{"norm_place": "pre", "init": "uniform", "optimizer": "adam_hyperball"}
MLP neurons of a small language model. Each row is named by its layer, matrix (down: output weights) and neuron, and shows model dimensions 112-207. Each number is 500 + 40 x the weight over its row's rms, rounded and kept within 0 to 999. Numbers have three digits each.
After each neuron's rows, "raises" lists the tokens whose logits its output raises most directly, leaving later layers aside.

L10.down815:466507515529471430540448482530574488539459424506500486519506544542510438454545464539480439484503524451543513417508502498515422454539484552501528492496499519517533516481481387547588528477538551551463605475576518493539455466517538524423454484532448508493460568516466483470561484471516540487
raises: "cus", "verse", "vers", "pen", "d"

L10.down1071:508489487479443502529406483514489579517433452512508525548477471494462478611462445480518516534518544454454558530524554456509496462458427478457421583503521396512528452479471507470518582550526435533520482527551542443586510532506433445458495493578527540457484505554488507495452498517449491483
raises: "1", "2", "6", "8", "5"

L10.down1241:482456479551464522533495464482401535610532458554527527528438484547484436532506566489449465518487462447555492517504517521475536508473512440604512546491510540492461564501473518491470477585517431498424582503441500604406542542613530550512529550491490529474496496515427533532447509539491541567
raises: "ist", "ists", "ism", "ising", "ify"

L10.down1165:588535430543414495493446520462491576520548512463476516522523511453508486438427458538541470508465489517562503399441473423550533504506496497527492465535529469454535462488535466597455483444450478548452509446474544511528502491511548508509525542484544455437523527550510443514503505519465488542
raises: " of", " include", " Of", "room", "way"

L10.down1785:484551493477503511447469455538493456513475508460470450531506521572540494488477520521445539509492463457550528545557550542569469510501502497473480447460539566411529495566514480499410495490528495452500488495535543577502440477562566438534526511522538514525536544499568534455504501492461541509
raises: "th", "e", "ization", "an", "es"

L10.down364:531469605508512494453540559442457447485500533511506533506544518511456488536561495529499559509489494432508514575556505552473573486580428524495527509549488526421445435406429579496508449471431448494572516482483491505467451507549541469493591469498514504438504476503464490521477500496457456511
raises: " the", " its", " his", " their", " an"

L10.down1667:441521498498547523491575543441534480520542455499584466474445494489471505543532490546465488415514511523513493470499452444477502544449443522537484476530451491476519557536507499529467514526488493529468451514523482453515492482517423496522510485531507509557511501502541539544518464488476467548
raises: "ify", "rank", "pass", "if", "ming"

L10.down1491:507559529556522446489523472475494550456459480471484443505495493543514498413440488518467510586467473505552482554510496556499498500513519567482493523448513419498482530491517565514467505552503464465546499479429542528532423496472536596487529458475486456476533465505469471452465497484516454524
raises: "ur", "uri", "iro", "azar", "ative"

L10.down2217:513575522521538495554510466528522465530547511556549484511430515504447484446558475525477486479504523584536404572562559533515479499553542590502524484556532474498490516470568494413442470490502519517485486506561498529462426496441544545529569533429470482459450517450454438519493546453509581435
raises: "on", "ert", "um", "ire", "u"

L10.down1879:464419579510541506428557504470444576478420490512478538470478580510518514460568480522506436470509506510487495473502448409528456435499490495497455510468519614507504518531551506498538520510477531484521526551481472515454547487533523494447530480531457515536479428465498473453540527499567522533
raises: "hu", "ei", "an", "ian", "ting"

L10.down23:492539510526506471448503521498534541498485446538521529538430491554487521494582560487490465515535501426498482489495509451465463514524487517517450555484530440487509512490446539534521479517495485528523488519458461445454485512492507435595449444505428557554500576511489473505458470481464453485
raises: " him", "n", "se", "ate", "ify"

L10.down2131:511474535483490532531495530569531459444495537479516502518442525503468496484501488484503575536512478553492500547566575458481541426547499549503484447500503533484510490539539503475490472520510559483460477506486425507475510433538606475487414520534452485472562449569506463439466493456479514461
raises: "ne", "went", "om", "m", "in"

L10.down2367:460510503473502525546640468445521525439491529487465482481502500476484514524494458494541528444511507505544465471565503490494428581530520514523515485442493506475501532550472487500565502509493535542492451498513493502523517482393489471496541536508508508478525463497448425523501466529480573528
raises: "u", "ting", "ants", "ing", "ue"

L10.down339:497538549562538419485506464554475406530514421536533473466533480514501518518454493521563516461568455556478465542525527516567565531504507457478545550451522491508473501533470538498524523557470582479483476495553472508549422466561541513496524478545520459390562505449588599478472555504534511480
raises: "es", "e", "ment", "able", "ments"

L10.down289:426491522474445417581558497448537438541503576551472470558494508476447459513500507545514469498455490437467488548555466513474511497574545459506507446525510580511469551484507479529509508455517474523429516496472477539444493539434519525495498543445541493497524526470482506521496465554481452473
raises: "ven", "ne", "red", "n", "j"

L10.down1342:489533541538430455493554457451509486501458489490527574471449511534467525507523454538536520479560518424497502500509527376494564459567413477447522505519451505495515540442461537467444490563453495517500424523461471414503502467521456445521477494551524613434485515486522484489491559511492443528
raises: " the", " their", " them", " its", " this"

L10.down2269:552457523473433526514455502468555462567474498573537475536553483502491515526432488525541585556478468461503461456512560504408463476572493511574516458546487448533506447432516521535495479523430464470459503491444478523498397494492523535506518553527479528538538516514494439457520404546486494525
raises: "tr", "for", "tro", "i", "tag"

L10.down692:549474460490497537468529526444504508453575512526591457494504462531497517408568589472594516500545537486502409568467493560569534467559527505526552416461560536482493440545529532538504544548535477519510468485555516474548534506421537560460533502477480459471528468519534504446533486487474478548
raises: "ment", "ments", "ner", "go", "ur"

L10.down1454:526507505548459490441430532450545502495544535523507500412501541449452486482556560602554494569500512521479469495516491550519488532506492534532541489512464504542475501497542489434491547436524514533471442595466509516553513507480505513464543488516526466432478418525502544565394517526507562492
raises: "y", "ies", "ors", "ial", "mate"

L10.down365:459441437499517492514536504563497504519521584508512498562569511487545576467505454490508482518552548527500470520501516498483558528529522453557503445510475530479501486489507517540492448523495459505477535453525497531522552503448512532509521575492439514523542412551429446500489483518479567445
raises: "ian", "ly", "i", "ti", "for"

L10.down2029:464518512442500540459438468508518520478503485515506431467470515550469456471476541480450496505495502466497488446450579486456583481461542530492507515509557524512506527468509481480444475556548484502531516442539493515471516435451538471466508534561556506548482485492517476547516565525497511468
raises: " of", " Of", "ek", "of", "IL"

L10.down937:520537519463561556516534500479447542484433554511489536473471583534523551471486583445465562487487471493509444511479519526484520487606501462529585513460549549516509446454490522566506469502449547459454487453545460533538535432483526491495529543541408513397464463537519485445529544472430478523
raises: "in", "es", "ins", "em", "m"

L10.down1741:480547439535502490555469514518454458536618422466532523422477522494494498438503478565456562461527464522483385478538459553447525463507552498496519502464572530540541483505517525570479451532555501450505462500550472447532518485525473484485572542511470547468573460453502477477512464504510425542
raises: "do", "no", "her", "ng", "or"

L10.down1059:491513565504521517459541501473513520569481497553559541401503490454473540493557453537520437406516544442506510555477548430494477559518458450509554497543463521468489510396473571523497490507529532545510441460511419471517500510446417451489490501538467506504510515472480522482529520504467465536
raises: "ing", "ating", "ting", "ning", "king"

L10.down1858:444510502514510514424474451513535467457502536531498492456450478513557466539412527516524507561483450466495474521447512509521530496480516579528491490479578597407526464534482575530513484521465571540560462466565465531481476520534468563510457523549569535499541545499535514495488459452483523465
raises: "ld", "first", "est", "test", "rd"

L10.down1582:434474487468555482531554489416422582501532498425501456513548466510544468536486555528492582432480524486545519498435490480483448480424470505530505544524474511478554481458548475462527547417487476547524572514498625454502483586464451506506473518481526550493507455512470559502481491511531518567
raises: "ion", "ional", "ions", "tory", "ova"

L10.down1795:457473563474493466489445499543484543482520482553544502491428504538541413466487466485419568516479490519496530538516481549402507495422495455518545484520555468511474484508534478548437521464455505614492535498459526495551523528478454497445531430511497477483493459587557507517447486503509497536
raises: "7", "6", "5", "8", "9"

L10.down257:507523487486428500519510493480510492573490499555501562455472491501594448450535488442469529450502501442474492516500482496521460508529475487490597441545490475513409492446458563517485466547516489530504532539481544463485529467563517484546461447459474512460527547437384540547499505466483543537
raises: "ling", "mo", "national", "ta", "lo"

L10.down1818:498554490500462493518535464519483456547490463504497413505539481422461481567500520499480483504515458509545483519533519506477506562575520533502495538578610544509480545444473577549513431510515504501449517490486591490434455543540534515519436478491494471573468504502488563498526532509523410472
raises: "en", "tri", "son", "t", "tic"

L10.down1415:565524563522499497464496516530453514556513414433524501525549531440473475552487516538528544462516475427482514465458519535568497504418567499532515395422506481432574513538578568497517491490507472531469506488486493444546481533406509473505489545510487543451548533475498493508456527458512480524
raises: "ity", "ations", "ities", "ator", "ation"

L10.down2257:523506505581532486413507535485524557419536548502538500465512490521505502534552516531475437508472505399467500477450555517535507432514542533556444519488580582596462481546516553491445514505528544478498557576582487476529473503492589495448518512516543539449514432492590483489399545481518554512
raises: "y", "ald", "ies", "yer", "el"

L10.down2658:420586517474474573427508488438500528515404530527494530539500479460431504404540498545480500519466576456479491492597490433513495469564411419516475571543464451463550503479491525497517460495442528474504460462504459465471482580432481492516483495528528488497463524522513508531528458522490519562
raises: " their", " its", " themselves", " the", " it"

L10.down668:503520596494530459577462463513504452555451476504427484492498568555452559541527416466533497480506489475501481551522494511540503542474475513420575488530427549499505518469477457434523508551480488520527521502428511475514539431467464470480505514424474446526518484458478519435529445463516534586
raises: "ed", "g", "ified", "apped", "ary"

L10.down1763:544549527549443524521533489500424516462487538456513493537440477471492531530525536520462511483491523424448422515540511492513624529560534475477506526435526618587482549501539583510440518506503510471498523524512434488522498508511497421498555508559488488472537489525521440534438541536500510493
raises: "y", "yl", "ies", "its", "izing"

L10.down1908:591542485582568509490488593526524500520489446498492483444470545507507522544492514495448554473494436518419550454533547496489472525528571522478489483452463548577551519476443577540532490499566490508426511526506476497509534559421493526499494488525516504499435439488545533518538520496477572492
raises: "ness", "ity", "ry", "ism", " episodes"

L10.down597:518482525512449414488489458489531505506539452507507494475505418506549492541567447503426542482472591492494455511515530518518546514538498498549492446466561511426533461541451616567577522492511476536522546530480522493530546462502482570516506556493473470477485464487507504546501528439478475498
raises: "ible", "ments", "ment", "ence", "vit"

L10.down638:537481451535454526483571499513557468437507479498501520576504501430587537500557538500441482518443558507428465486466530491472445439489550514552482519522518562534536530488537579558521568529471570519450536496488440466499463465537429480536493476515590501532480490486552482494536460488498450488
raises: "s", "sen", "ica", "cen", "sa"

L10.down1689:470503540487488506449532545423459495522468553534547472538509482481514496531503459472409569464491503525519526557442499505426529507503505499469486514494520555596495556569537548538466478511464512547488463495445538408510550529503489504461460502485475562483491520486474565553458577517495455562
raises: "de", "cia", "zy", "z", "dia"

L10.down2026:554533493541515529512502398494502450514483470517494530513529512479565446552449538452527422487525502450582519476487536514505557543541554479475542469481446480612512527433524481574389510449531543524455512494478499504496466582480520567429503545502628501505462463495452546537468481513486475489
raises: " of", " Of", " Rangers", "ero", "ions"

L10.down1008:533450484520562484526542474505555498488479557479447498505506520500543565616514463541487448486467462560572494486486451543506452594497519550507426471455576512509469480515532474478503500479521489499469518486464509433503472484527450538444528492454496463475545481494500517445424424509479443535
raises: "es", "ed", "ship", "ial", "ers"

L10.down887:529537481471438493478560533520544488518486548473534486500535529454525410536488570531460521489542516493509510514503577499477479501521495548517499465515541592515461536459454503452537520479520463490466480429513509497481485504467591565505443440457527496548398523496578507468553368533533524489
raises: "s", " son", "sen", "d", " daughter"

L10.down2500:490456490503512478492508436512497482476477467421537570437470462535509512419521523434514466459476466478503504553501574570452529515540527509461590488505444460493510538534525517504421498511503467604499460568453508504460502496570494456579495539509529498479537560486518510497515540474527538504
raises: "ers", "age", "op", "er", "ch"

L10.down82:542481487475493525437487463501560524503456494517481455508519494521395535557514502487532493520525480467531477460463477458525492454539500543470493546530523521602512546498483548470512452477523474556546497472492472400506465517555519538530423480518535505528480514484556414548538511537454477524
raises: " their", " these", " his", " the", " its"

L10.down1030:528547603557478475422516508478479462484434437504444519564498507498466508522507489517515546527526501469539502531487471441476525416588487456507464535517553485458488545466504518497489470470453516542503489473413489445509474518505453460536445508535541527428542514415508450465514559498514461472
raises: " the", " its", " it", " him", " a"

L10.down639:502500529501471494517508479553429493488465511494453571465572585508538454525474517540508517523471402455546451504456527542511501563470455514524494552438510491557557516574514512537541547551448506400531582503567592463506536465484481496492468460546490513545493418552463476500505457442467482430
raises: "na", "un", "ine", "c", "gal"

L10.down1498:518559470550537477431428487543441462518464526444490533554531530514576502505464522509508477489484510495467477518462500541503475559443547474541524461422485477466561539470499473525520588482431474547467524487574494527455480524462491452479568508548466529487467456454502488489471491472416481469
raises: "ated", "ating", "ator", "al", "ation"